Weights of a small GPT-style language model, trained from scratch on English Wikipedia: width 192, MLP 256 SwiGLU.
MLP neurons of a small language model. Each row is named by its layer, matrix (gate and up: input weights) and neuron, and shows model dimensions 0-191. Each number is 500 + 25 x the weight over its row's rms, rounded and kept within 0 to 999. Numbers have three digits each. A neuron's up and down rows have the sign that makes its largest values positive.
After each neuron's rows, "fires in" lists the words (lower case) most often at its 100 highest values on Wikipedia text that the model never trained on.

L7.gate32:457490516518512518499542501529565526488465486533507530501505512524469502486530532507469443536472530533513504423505488489522481527544484513453486542467510511507515469518495537451530520426504512521477480518496480508489504494522474500486515527479465543482540507505492539496473521478467494484486491478500535525524481457476526492492496514475483469522498503498477498457508534488492488491513519496525485493459502508492517535456520525471487500479505515509479469462497476512543504499497483544542509491532498505486498518518549549479467517519502522463510480518476473471475514476523460531
L7.up32:478510507526516476495493500499548485541465492478508489451489516495454462515478485507517486473513480491510495474527485541470508496491521489487518518435509499472527428496529507473526566485498499469486490512495462521489529554510502498487494486492471506506508500510458551490481498525443561527496484498528570495543525498497544502490489514497531507462491514515469488511452495558522509515540535489491505472492550478462496469522489508504524503486521525546508521491487545460486467539505502491482482477501463515504515505546488519513478476480497531541513519458498499478527503516486489507
fires in: "to", "be", "been"

L9.gate111:489496479469420469522492538512515478523537512461459503493536502506506523535478501479510521540512495496493486510431487485508488527499471486506491509497491494501482502483550518489528539461495459531508481516473496476491481490520450524511482558521472512480492506492544496514464484521527489495544519502504499486494548505491477480468502496514487484461513483523495486517497538495455537472501485497505458532517525493517500472504473478494533501556490505506480497471467510486477477474480495522452517485534462486524489506479488548489460444517531451498513492424512480488534474448502479502
L9.up111:525519501535495494505502480508549538511487518477510517495518467482527503478480462487505523469463542496497501472518497507495488484488480510484466517605495507508498535502436502523497528511476515465511466514502543451523451453475497533515504488494474521529535497530486433507510461491439525488456525520553499509477494525537563516504531489485536482502464503519511493499498500493485487505519495515480506436470475519489486526471508501579531494477510482495522488484492514503502492514501487501514486500510448511510473508499494487502501509477524469509512525528497490518475454504545490515
fires in: "was"

L7.gate240:521490555450487506495499513476510535450466502499487497496475535522513495539517558528476474513482500512485501511486557478469492508531547508494475463470519448558489498497474514473495522508477504507476514483521541472574488467515497507466503484496507491488535538522483504486472482555479476485472502485507474518460521470454521499543525534519513493499483492482484499478484503483519461466534473495518508481459510540522518434502476536521448512503529493506477521502515503541487525512464474521490508502499497501503488482479510543524461469479511512476480474501479517481520489533471479545
L7.up240:480509546475510527521543475490488513483520510513474497493529511545484552472475515500425510468489522463542498523509499541519501525487481521475512464501469488508501479522533483496482542467486491544459511469528513448503504518525500502464508500509479512560543520494512503482475448523500512523484526503486521476530496525480486443491535499482503485529448483456476496493498500480525493506526519483546532508487515487476549474489484489496525501525506533540494515521531495535517472510496509464550500497453508506459529527484473541487508510550507524500504545502494514492503480532461520543
fires in: "at", "from", "in", "not", "on"

L7.gate193:487499491509510511522516511514502547513453480527529500495475528507477463479476472502487482492468505536545488476565504498517481490514498491535499524471500453511509472483468544510509484440495553456513497530503476489520488462518503505525517497486526506507506479514562530465465511476536505498464537491502509522510519453512505503495561501454514524522480499484500496480533519499495525476510501490514521484499527503448515536505484549485523479441487526556521504510485485509501510542502451571491512485532480490518496510525534546536513494535537499510469478484468519485484505545478487497
L7.up193:513498511506525478548474503511496487470444474518545470534512494515495466467516496476488459441468488491492466460501452526540536499552510459529499524470513475506520482518494548503531509479533518453501484495476477470503504480495521496555499511478543520509519507518498493464472492519498483517448528472509551496511493458533475500507510524495473489480509532499482493490516470485477506469484482500477514539484511492503487486522452492525520497459489484505508525473478490516530501510516487564484456495551493464524514492509534511502462491499452462471484513459488496435474482509490488543
fires in: "to", "t"

L7.gate14:484507503503525501490468483484467488471477472501494466540524479521504486568487487504476484496491516508521459520541462485491505523494505503472539544497528489542510502483430501497542440483504492492526515475503450499481517502499528488492530502538486516509516494518474501531488503479501480493539490453499535527501512508474505459499535508513524481500487467486502531491524543478466450509490509474497505478503519489461505505524493539549492473513488511497467476465484458494518519434515511547464481443530508505479548499497508506496533500550482471493501533496454525494458530513530437510
L7.up14:475475553544488477487541557481479519521518517485486499538466545485518527462504581544499507466505493492483477484496519507499508518476478512513496505509525496456505511509521496467455533459510522479483509485486512478492466472464499518481526522460515502504471517476505521529541525517498477462472507509514485496543493511477499505502482503486513491463492507501500453558489505520518528532508448513509501493521517477507572465523426519487479528489525463503508496531473486483460489504538458552470488550508475500516534489530473540493496494510474495519504509471482482478496500517489481527
fires in: "had", "have", "would", "having", "who", "to"

L7.gate206:486495536488504508500499485459515530521470499508451515514529514487486537448466502534513446518524499514522493478520479490497513500498516516506517482524496474503538443497534520483527492502506456490528496484520513454504529474535487504506511529494480496483509490528493506499522516470513458505487507485504484471495502509488468437564528547426471498478480467473495494479493560468497508483490510464509538546474503494456528503492516515459499514460504542451511528434506491489502521481523520516512479523530522498494520463518481492480543464506508474510534526455457491455523476517479504511
L7.up206:515451516509500486549513504451484461486503484490519500507508527505519550518515513469526506504491506525491454505505486500466486505549457513482497494521468512508510467498467525461471482543495521512511421464529507478505516525479510493521548491518482474475502484478451497531510515527468484482534467504506499481538454494498517500499510506465488544486482497533502517488491514540482510540532462486502521495473511503482504448500517521510474537496488511472525483471508498602459509515537463477488476546518534466515514472495516502524520528506439473470524527513528477500484490506493502501
fires in: "of", "at", "with", "under", "understanding", "after"

L7.gate149:496478486492513489500528506492538491472502480516460517514493495489507509451549540498498454477472504478547524502456503511477479475501533531506463499520497483495487467487462516496503505466477517453476506486470555468519521467516518518493491524493470503501512481517523536509539460507502479488485514441522498497470484464494479484545542508499485480517482487516493474509553535468496500534553527537539530522477492502490501560447488502495490465484529489554502487486495505483502515548457467542506507520536495500495515496475502521491540499476497486508489484466460537476428485516454478512
L7.up149:488523513507534502525498504544512510451518489527466492490519485540473504463486513497500454507502507521505498472517469486496423481524487511527493490468510498479567490458510544500472465510511535478497538503478489523546452518552512520488472562487500512502529530514547522515498466500510469496476505466507513520464453504512502467506492519490485531499499499492490468490539502471454475513483515486493509507514504508523563505504450474480509500495517508511487471495519511523495516531460478540468521514495541460528507478576514473472513502531512497538503548508509509516527503535483515545
fires in: "to", "would", "not"

L7.gate26:463493504497519472502535527505532520494495495520484463520510548497479507521481519491535420505454497495494535539505520491495527518537547523524507422498520482508494527500511514491537526499543491503472492476539510494527489485472503491498544471484475505485466467516519518468506528490478493555519468472538506492469504521495525477500486521457490494455481474520486468503482546492478482491485509466509541494483521464515522495557438510495501523511473488503514433496516505474485506498500521489458531549492532551518503478435508543520520498519512509513481490460492507490498515497509476514
L7.up26:519541567511504494502498482557469489479481556502533520476491498519515559507481538471500481472509512492471532506487507557476528514474508473495523522506465494475495498491513551522523469515488518495517505522483520520488455512522459476536481500531512499497466492536512512529523517502503495579504510493496523523502461454508518493538464469499537523505522533521513497478508480470484523506505459546542495455508517490497499525539488507530520525524434517509517505487504449535470496492473515479501522498450533505503501474467508475499502543540519494473486549522511533506524500500516525490
fires in: "that", "who", "which", "his"

L6.gate128:481509560519477520478543515514500500471487514510459516503508486507458476531470515491477473488530457482491517462496459465523490488535494491514512469462506489527536505439525474480508550523481505552533494513505516495504513502513497517497543499495495491513476440556496540467509508560498459461502505451477470506507489520467520480508492493508506516456472520531498481523521521557505451462489515473504507496498510506483539476539445475469499517456495463482501540489494474472507504468504453523485501479502477514520489476523486480469502485498528516522516546494548471491507494522480476508
L6.up128:458502505497504504480512534523469424543535539467438511477508473512484515570517493515513453475539444520495540517481476461528534523491528469479515517506479488496491499520519551541523467511507457515469492480458489503514497493522475510516498521533462495513533523490490545484515475488489490489495466467504530509494474530481507487521475503502498525466460539485490525521457515520470486533487471529488525481508516518517498520523508509458528503484495501504471541444502517482521449460472502514498499485477482492493481527465456490471490479500483494505504468452495522535503517482468506495
fires in: "first", "after", "during", "a", "following"

L2.gate231:507529475516520478514523516565523541494469470518507475507506482528467467502526482495487496527510494536533466443508495518504470489489512487489496488497508537494527539475470470483530504523529495514532502502516552498509479500531510483510481516513453501545532471477510496541516488498541519498516540508462562483496524499552488492436522521505498495490457488498511502469529500503480497484486450480530488514493488495465522503497471530529530521515503477514533498510500495513503489526486505441482437565511476503495542518486506481536536497506477514496500493513499483537505476588463492540
L2.up231:500505515508469504512548525525458463456482483493479524527490476498515497514493473474533490444478551525465497521493445511519527533495485522492499468537469462468443518531510511482504490475510490486499478526528491469478523534495494502493482444478461474524506516495489518544478521477476549474528502463525443483516487498504495467497505542495505516506525504523495498471491541469515500479463479504506504515526530509445474507521516516541486508515453525469480463517476519510519513477497555509496457493478532473514484469488501491518463514511497505491495501521497486542525481575530493451
fires in: "by", "that", "trading"

L5.gate118:498470472477472539491514502472532491475498514503484514539468489478507490480489475441524427492525508487473488523537482503507526489514505543487479508484480463486558490475496423475549549504509508514498499510527493538540450489493501496478496505488494506507511524508515542481473469501485503520485492500513521494497483493498495471533532450512495434445444479492505532496488519489523492500481515465483522519505506479499500516505508487452468479487500472553493507494573476479495513482513501490487491508510539451527480455476481493485533478526519481500513529451495498473466515510474548524
L5.up118:509509463476507482482509521458496533511511529525468540499496489460510495484475471511488515533526495463511501485472540534515515495502489496508519465467479528520529513500502490528469496464457484475489519500490487489479467564465463514476511469473472499489542458499496499531455476504547506515488542531513476460534455464463443501460476466523525496459459530504510556474510499493511441461483503467489514530477504512525518536471480513489487487501533506511518490478542503521534499497529497473494512474480556503522539503447490512483507518532527515475515494468528504491513513474484537514
fires in: "of", "series"

L2.gate92:472499505472503489522520464463547496517486483520470523510480528484514540502472490513513477474521479495495550454511514506519531502470480506520516498495481493479501504499532512486480516486518499515463462494492479492516478498535492495523487491532493523482550509487524471479526510473512498463505497529508491456519463524531430499529467500494520469465564521490506519526504543524499532486507514468538517498509528487518501508497495567503467448483480477516474516551506508504525499500517464529506549512544519474529514553497457429482515520546505524463488545489495504506458446490495523477
L2.up92:471516509485495458529480484476494475546432482507480510523466496467446528460468491486472498496524504481507504484478548424509491498507522530559536508463512527511536492509482436450491477511532464452503490493498539503491540495503473479471516470532491525467544500499516508499504544503535547489510515509471496493477502512495478505515480522503503494510490456506466493526459520493486525538498528491497471523546489480502462552442516478458509521507502511492484501506501514495541483487481487487513493511484524491526497526496491504508517450490494518502501532530552468529493531505485539501
fires in: "of", "centenary"

L7.gate104:472457501492486500505479487534500477543500514484463463517529496496529511475509505486518429498502522512506490499524478508461484480493497550498475526548510485510528522528508536496518511475526479508523495483527473533490540457548496473519496498513497543519506506558484524558547527493504439499513468482459536523544527490469538507525544472474505492444483510478485516507508528482465527502501485518527529497475537463481483508504509479468487511455436490496476484472494489519515480513543497515484533476502519495524512475487495494510543484524463514543497504501516537490492495527493446529
L7.up104:530513502525533480510485496500539501501502489506505489531483519465478493484522502502555473496485528484518542523504483481553564498493535526521508505502508506553523481526441502504530482506489527478479530516485532499498492505504503484540537514502483472500545500551510534480492489482498475502513461497479564515521451471552487491502514473547505541502504498504478495531475492504495507557470495489477504509509503465548497510487521473565479513546478496534493502450491524427537533504521502517491512510477506510501455511505550509511523527505525512497522487506518542502501489545557499525
fires in: "that", "which", "would", "also"

L2.gate157:510476504493525497519477469496508510493470470530510480470459461478488487510522480540512539522518516457479433481462463519523493542486509466498523538499482438491489468528532530509539472477494521479481512511514480505507464487562497522534554484462479517494487515504514450520472502492501463515496481521499521491521477520503490463525493491513502527503513505494494500507452499515524500543494518529526514540489516491464459485484569528477489510514523546499478559518458531462520472473474515516489483471510502459532519533515494496543496518527488536481526487478514524530471529501485516523
L2.up157:497502503517484510488533510524496501483491467480477490502504476522480481487497503467466496522545443452490495470460504481527487466470531524514452537480529508527521505487498515508525504487520482515501487514537488508496512480481525521479507486482450482470500524449530485478522488545500526462544496487514553471448495489512482484449514505507500473481513516530514520498469503541489502546517540514502466552524499466481486501504448501506534553526519479481464530550502521498490509527577506456454480543478520541518547505511517518493507514530490521488512455490518525493505522514515473492
fires in: "of", "producing", "audio", "constitutional"

L7.gate144:472443527510454453510473558464519518509501496467475529492520473477485541504509504494468476474464523529491479449473476489522520505494499502498505504524501498544540489532527476492511491487527467502475534512499518481496540516500489463503526513489507507500538461480488518529524508489462520495483513478473482524487513520542487533495502515532470530526481500481464519512522495450488506517506514526508517500535492450494542440494472527512513504535551474470492491453480482500511512522517509538532472538502497502516500527449500463520495517490440480487479471493561449532479508546496513526
L7.up144:510492507482494455543543495476532490502515476463460477558506498540501494483490496450496471492497498546527480481450512472503513520492486513473523531516542474506509459475485529501467493525499502472499525509504527506485501509493561510545501507461537505530483480489568546492510510553541483501516471485509483528476505519532464496499539504530495491510502495509506530484485526492481448493527456477530495552520489452471504479483486520537495488522512491467492466518525462481499482581473505506512493471505476511551496514507475518522479466523518519491505474476501472491454514541490501485
fires in: "as", "s", "that", "be", "however"

L5.gate88:491483519506521501549520469518522519501482483495523482521484542486472517530522501457485456505500461493536499478494475482498497508533532446496540500528506484468508526484454519482514508547492463483457439507496521532463443481499477434521432517490530491502522469486518481479531502506516491518491489471503513479469495505541509490517523509487481438489529522461482544455479533507474501469464509536522508524476512482451523503502467534497491528490492495527510496540512477494500530492490524499488437499518504505470510503487532527494495477518484511476488506497505455487509434488492526531
L5.up88:520512573490494477480505496557513476457500478458515536491498482505484524534489500482494493486497500503487473482497488542482480504528520514477498498526493504479501486502482501522515513484544461495496505498489490515553480505479483509531528478454513488516496515501518523509461516465513496571475490496456566522521441539558485528479540496486513499509494527475515494508514481482483472475488503471501490522525481466512495529519560523502509475490503509522456475508535486441525495514460489463521510490468478466508487490506530510507462538521497517588558492470513506508503489513475472479
fires in: "i", "t", "m", "you", "s"

L9.gate103:530487545504513486488482509497537531458466492502496516504524511538525531533531471467447501493559526510477473506491495512517495517554519510490513535500469530486502489499495479505504468500475512476522503495499512481528466478562479517495477507454526520499514461507489498496510467465508482502530556509571479512505537521481473481515513486476466473495503503508484501535504479468451466423484493473473500519494540550490519437519491461525497486502486515492523488484470496501541453489477516496528488504527540508523500509516514502489522448516493488436495525467499468493524464512511522503
L9.up103:519541454460490473517538546465527504478492532540519536503496518526489505501498488482513470509501459482497483494484518547496531504491485498487488486449452491493512490513499508510464529489503514485509471555530451481518481540495471501528462495479509514502463482525514489476499473511476518530531532492548475511492464498535484515534514482523520494484468496473524507530530445495462472498512462497482527486508530498512492483544515488518496562512536511502552513547467486538507497516488499468505523500468430506486489459511487523521499451461520464468467528494476517481462532480489515490
fires in: "his", "a", "s", "infantry", "american", "german"

L2.gate219:498489479485525512504550495478496522455468504539450529502512504465517509478486524438514519504529530518497509505515485559458516567472468516499504511504534519508523480489522492509534516504510530497527500532510491514458480507545534474518475535515512503484469544438532501517503475486508509486490493476481485503506478455512526481516557457496485464453500487492476520519501501522496507497556525500547533508499534525462497485543475480479518482533520503504516496528504506543484519465527537531493521497514504529453501508500516486502462489448462508509476501498448517486505483468488543534
L2.up219:496475454528517466508505508542503511497518482500514545481518494523519507502534545504516503504534512463524488529512460506492501485518501519516496480513533529490497503540464507565452504523507504511531494482526503487457506490485492465481521516497526501544526519499504480517499494469489445475501527545498493499493528509487594528499512511464491513534515512526489476494535452465517480461515495476478493483480484509514477501491487553461501524483482522486493527475496549435504546463505484491533492457484473483484480451475540548532494482490495493548480529474483486483473526503522458493
fires in: "s"

L9.gate245:495445521509498529478515537489501460502450507492513499518451504506506494518502500509493473498527459458530505490515521500538488512496517516498519532476484493521485501537455509484553503497517503499492493527531466465485455477489507451494521527503449481463557493452489519523460512494508455547486484486536473523521494516502519480516492502538513473496498518530514494500490523494488476469488514516509514500529473427518519480487535528561516460508472510559535514509530473482509497470477499538530519530525455524492514470477453523475513486508471525511483514440490487482471535482517484472
L9.up245:476477477495492523519493480496573518485485474496496516493483535526523462524515536530494468512504486506531488512515513514482527514493513530486480526468483435485512505476463497537522526455490526493493502501491482541481494488526500473467508463463489532489504509523514491510519483490477479539490484507505526517502467542533518492494521483531513472481507501488497460509545528539479531500479487459500479484526483477474505475545501492472480466545494540513503508496557531512486528489511487445516520457511527476473491506492472520541443420521458557504520521488483514508478519537473509545
fires in: "de", "la", "of"

L7.gate142:515531522523482495517470509524528529495498488473534535478497498502494450501497538519456474486476485494496497488541472507511510510538492568489513503474491505455500552488529503505472512529531519504478487489507483519520475503529537477491491524503491503485514510527516512498497519542490536476506539498503487541480553529489538508506490505517509536541460538465457480517475504514468436491510490438486519492519480499558518491526496488514465481474466470494489518467548478474545491491469508500533513446501491489494505458489492469543499498494506505501503418545493465495496512461479464518
L7.up142:505509493493494492493515492491517488534522518492486447490518499441527474517488585532493477481507476490519487525519481498531480511491505523475482479504502487484454516442458566502472521481473523516479478478474533510507473491512523498502525493515500539466524529499500542532471488486505502481505547496494449482549483494514526542460534549507502530482527524486488515474482526507454476523474523454508501485494512521506465465512481500470477486523498479497510497481503502545503476509507520470498598534506464470532491472476440487476538513490503493475484497505496478523521475506514490515
fires in: "0", "11", "5", "16", "18"

L2.gate190:517482482475424555528481491525477506518522510501463509486510491527473522519491508518541508520492488535525475422513502483478499519506480495506466483479502484475493506493503508502526496493498501482489468476520517512516453449510518544548533523517409481497498530481495523473484506498523506479503506479477547489480495522536478477490477522451471542473493489485498497515544508451528556515465499491471476492511517461487519528523501489508530507460530503519485492520509483516472546521511497539507492525546521513547549494485500469518502505513479492493502537471510449475494502503491528457
L2.up190:542495500525490503463488508458511474515492522537540516514503449548537494525515507519522493498481529550497512497517465491506466496567521483453464473492482470530497452454512493490525492539507478554525493485517512494553540498493505497494503468536448515536473489492495528533498488455472490520516476539496515480484504461499485506485501509479530491532507497462530468504563534487523505492506495515530487499489508512509534504487443492544517511539480499484546498487475533505478531483507468498510515550499436517486503538503483478496542485536502481475528517513503529514518472531501489505
fires in: "of", "with", "about"

L2.gate193:508460486467506478497523517503483529521455449465496505499463455505477470524488517457479482502514480462495440503505500479533477509528503502497466514457493502479500496560472523493504518518476501500482473496521498528484456493495479506453511487487506510502498473535533478516514500517499506541531480491457531536501511480544466498558476494520487515486442489499499485498539487477501523466501548462487469504546499478435530519510491460475492507473499458539528538505533486486484504482508476495470491483503509475510463533475497531512445472501525494491516486575491491502504512542533473505
L2.up193:455444513491497483504520483471512552500452498494514501464527522514487521485486460504442526551481520528554445487469505530428508519529577537476528521487495451500481491497469499475517466524518500477478467500512457531478492525519486506472493496524502565524475529508520491518539487517474511539506490483519493520482498508490488500503498477507501510509472474488501489495497520489492483522455478510530492446498500507518493504483521506510499460499504511504491458491450506502481455476508491555500493488498550477545531484506468516544509495479505508465466489487460516508498484529539491492
fires in: "it", "to", "was", "have", "joined", "help"

L2.gate203:463489523483483521525551554499471542509484504517530524518522480544559513482476548476486454505532494518533490491508481499482487526458460487470488510478489496478471438545468481477508515544528545491501507513501466463480529435520552508501459511514510512490492550475510474497514487500503524499476551528452459513485520521481488482490501502499531498504496521522518527488508514507487497457493469519484505504479521507500482493570490513470489487521508494498500465524520484551470544523495497559505489512471506494463534467511495514545511505521493519452489522492475502498503496532486487509
L2.up203:526524481488490518515493541501518506529517532481506479479435448531548530503480517482499529504521484497470483477521564513488470478521500478480500553507498510529483502513511525513476507514511485492491519531491508529513422517490464543503495457488535522516499463495485500513478515492483514508507500481508519452486442549487490486510486498487532486505490486520521526494488532490475523456481550513500513496507532514453455550502462451485549507520515474517489454555554530534492496494529490487498548478478555537493527515514462468466480494512497489499514508491516505497510517519481497492
fires in: "of", "from"

L2.gate129:526478514523533509517493479476518524496495497485466526513493533516499558481509497522542482519512467529455491469494526508499512527525529527546512490514522476515519479530519470507458508482498529430473489480463488551484496491516458479498514485515468521525503498471508477479533507507543568536492566520486483528499481528476447492442506526518482492504532529474472507558515509487503483456468496470509485523523526529519506538483518472474487467509496523523505482462451483528515509507516515500461475507524528481496488483511525457503539515527491452548512488489479502508520503530510510500
L2.up129:513473462515513497499463489487534512507526517482515523549472466500557499478506476525520492471498412510460516506499522529453482455545504504517477483486507470508496466520520525518490478485495534466492494506486477536492505528517518547460532501491509509527548437486520515483525477522495463547477492475543544495461458532482474492466497488529486543525492510501495522488539501479471461494478570475477516493494498504498490505475530483505498464528525498504514481515521525500498518497508474520490529519503535482507539529470482495468504516517493539483481507509542535479518494466466522533
fires in: "of"

L2.gate166:492468503507481530497546519461467519549468513496529476508497490532515518524489489478501484462487506557499483453503499502505499505492484498496513531473464481497460528550539512478509492515484470554517461534503498501472484495465506490468493523507519511565472523512447524472495502536463491476512503501507488499528526508496502499519511480509483469492502517510495509520530542459489481514524540500486493483508520517459501480503506484521535586459491471505509460469475513487541514456485484519514503539492545526486471477477472505497559519527504506548476481474501486473444449489501465520
L2.up166:518523495518522521494491503509525513524504512465514473540497501456466473533479500509535495504453568532479455497514537456507457512509514499490517507482491460503484548479494480536495504515518482493528559509538541511523536509550492496488472454514527523497469451493526505508479531490506503517530512530447483488503519514517489503495488552480503478510432482503484482504540501468517507460485524490475468512471420479474523490477467519479495485486496547476539482468509557508489525515475484471526486473504487474480516483483505496529482497484493481528498478521481467518485529498508468534
fires in: "they", "she", "it", "by", "from"

L2.gate250:527467505489493539473488544541527488449482505509528478504491489521502474504513449467524438480510496476477469462464501486535476484534494504507502506501496501483533498499514500524503522516496528514518510479492526505496466484507505482548527531501490502495505473481553510511503526493504515560489484506519539497509488483533437452513537519540524481427505507503516467516531482491501486463488520419523508567539502509465543474518468523501494490483510502478500486506504477477501468514515548492505499551503508507505526465498523473508561508517511475496548475501509463492480476503458506512
L2.up250:502497500474553456473517479527512459481516531502504487496507494465487456481519483500502495461520509490467438506495527476472510487455486507496516492504494516464505484485520513500519489485481520513478489527513498545463486519510489476561496527522432500501511552479476495454541460485518475506516498424556472491479475506504486481533479521494515495435515466456517497481475459481522492472505529495512528493499505544483517510507471507552525486480502507528468489519502516505555483501514543487457485494502476489482538486499484482469505521506569515543519467529500486515519496510500486534
fires in: "one", "a", "two", "several"

L2.gate195:505456523460480499515572504472506504506473516485489521508487512478545510532493527505530450501494505553471525471495505550515550523482466529506508480495480469515515482512500549469506524457537512450489477491485480503473509484513452472515449497507485487471541513509479493538527480460480498475492501508485523489534536522493526488507500469490469507495491537524476517495508495494519495513547467500525516518502529471517546492550539486484474470454473473528477490482475542521513488486527489468500521554484522518538505495479468520468554510499506500518506508451475522498469546513468507492
L2.up195:514520521463525501506525518452501490536515510486517490533533475517554492525503526517546450501515551539492510468516525531511543512469518494507510494489494483528499459490493517494524501491497501491501496473509475532509518484553465487519449485502469498510499539505481485558513489556497506474470510495489489503516477528484542513498476502486516516533475485526504512519486503518509500515536484509501517464498462472516477508497514499462536498470447515534449439539489507513547511471511497477443545538466542508543494544469488518492508475444481500536470506488501518529464519481526518483
fires in: "that"

L2.gate214:534557482501422477496508512557529512516529470479498507530493527498498473503502532488525484500521498486458502445532516510520475486520494521482482475485454519511500467486445502505488550502503510523514528518536504469479523479506522527514522521476488548507520521464501530520466484523481535499477507484486522498504487539462446446500529491522465493494467503515463464512515519482524451474466513487498508550509482486484493502487494518480476460486522530516461530489499488509498487503504515478484492487430470551512523534517515475500524528498537459488524498509502487532454505540465488521
L2.up214:542459485514489486542459487502501505524484454479528491495531485495518498478522543490524498466513529517527486497545484490514479542534529491458493507487495466506490495517468541464511502513503428499483485526557505518481503492483505511487459537501475494517482484471486490472493503501492482438493499494484521470525513497523527483480472523536483513481500495519539493533517519519539478540507496525433502524501499481479515510536493485487513497529513536506496471490548521505491506505504501562514491464489502492464491535470484507458508474575508509510497540520446511502451539451505554509
fires in: "of", "following", "despite"

L2.gate230:496482441519494518540488418503492562499488511475557491492447540475519527507512499481507465526490486500484497503500493561493491538501507535514521483551525485494514487524502520518469522466482520448494472494507472548486490497496467534482517531506508519461487480516494454492511561511472498499478512528527510496488469476499486491500538481504485501517461513563462462518493513499516467473439516476511496502505504517502523496470501471523455494493508512490518522531535518493503499488533482498540480494485504492497524450476526523516520563530486525508468540507484498479482501467539509500
L2.up230:568478496489525482549512487483493510502505513482502516474532488489492467503471541531493429479499479492523484524506519492440520487492544497487515515500515475518505506537454505532500456490541482505510499512494530560488529499505472491467487504474497522478505465519490463497517496522479494513540521495481492525562473521537495486474500519468441460532464478553479517507472492477508465523486514486485487547493492458514542484488514510489470495515506529491527457493494496498493516505536532519491505543533553485551455507508459508473516548526496501532506473495523474537519481474502499493
fires in: "of", "notable"

L7.gate105:487463533499468479500493518531507535459534527484506518501486490519498514531506520526526451487524494522483502515569479496491478492492515489483493477505461504486540525515484479494483479485490549530493472523475514511501500518498470473549497493468523481472515502505498485473490505480515465492562499500494528487453468501468458508490538513502529508471534509495496489524499513533519466453519533445473540499556529506530488500528504518443540471503509505468509520461471538499505505477513555513465463489549506491525492521504474472525483478535494533467543533498485456475515499544490507549
L7.up105:498508514501484511465470521512477498474461490506483489511478485529479465497466458494481493442532503488510488465526519576512450476504510532497518479516466498513459507472473509521518484487526502495503466494456486468531513551486528498557461513490474502489480470475509529445498469454499453511530520480468500468492498553535442501519523481505513495455489502508504490511497483519528512542519517493469535555544484486466482506513514481464521475483521485518491514508526466488515461499487510474513454496538469501465496476528484489539478495509491532505531537512503493502494469541468511517
fires in: "a"

L2.gate10:532491517522481500499537504498474494465562483499499498486481526503437512482528509519471447493534483491474531529497505487483501509470524529536508506510466468518505447489457458531462545465470529501505483504511532527456492497534553484498518485484518514460503496487487489497541504491520524524493504516496533500502502481508474502489512509516494502477464518531442522506480503529476497506497488456444506508529511492512535476513522467500490524457529492513481501472562491498484444425500546511497443490470486511491486489514523506533537494472477494459539475534488521493523509541496506500
L2.up10:487522492497538482499488465479476489548476486493509509501476472476542515500515475530522473479493465474529540482514528538465520538528465468503487472499523512479495494513502523509508518512461489489528520471504531516532452541510472482493470502477467469530536441484499518522520491515476469527422520507504538486498452501500521553516492516517510495475501513483490498477491472518525469455485514520519443492527494483506556491484476532519533506497452510480524457466518454538527466498527513488468510507518461514492465493507505509510487526486499504539523503494512495526452526494439533500
fires in: "first", "only", "last", "final", "largest", "third"

L2.gate162:526486477505492528489519524483497476521433538508504467484480441506495530500539472481527523463465530496535454479519505472489502467474518522469452488507535508473526510472514549505569483479542519503478509486522529503468444485514479488499491506460480477515516514488511461511530493497559476493523463545455509469509484456534490457552528509507532460502497471482501502511523544483523532493486512500483534509473503474495522457472529500499523526527484469514489500529494536472503489517532486514488499494526513492478496495498478516462532466518492500487481515462513455477499525497513530523
L2.up162:512475435541473523474486530525537500513518545515512523460509469498495576494520503480508507485479495513496454458538480518503516496533501549518470503514510544496484460505492499475493503504519517491498504523536499507510433485506485525495469536483511482529488504486502488500484506495535490449501478498533505498541479544502504460526510465472546517524493481548483517459517525478460487497483547474499518497510525505441504466470502501489517448517522450526497506500506503510463500498482512519492493517510527454515471484508505483498541489491478528499486525452537472547476464543498502545
fires in: "of"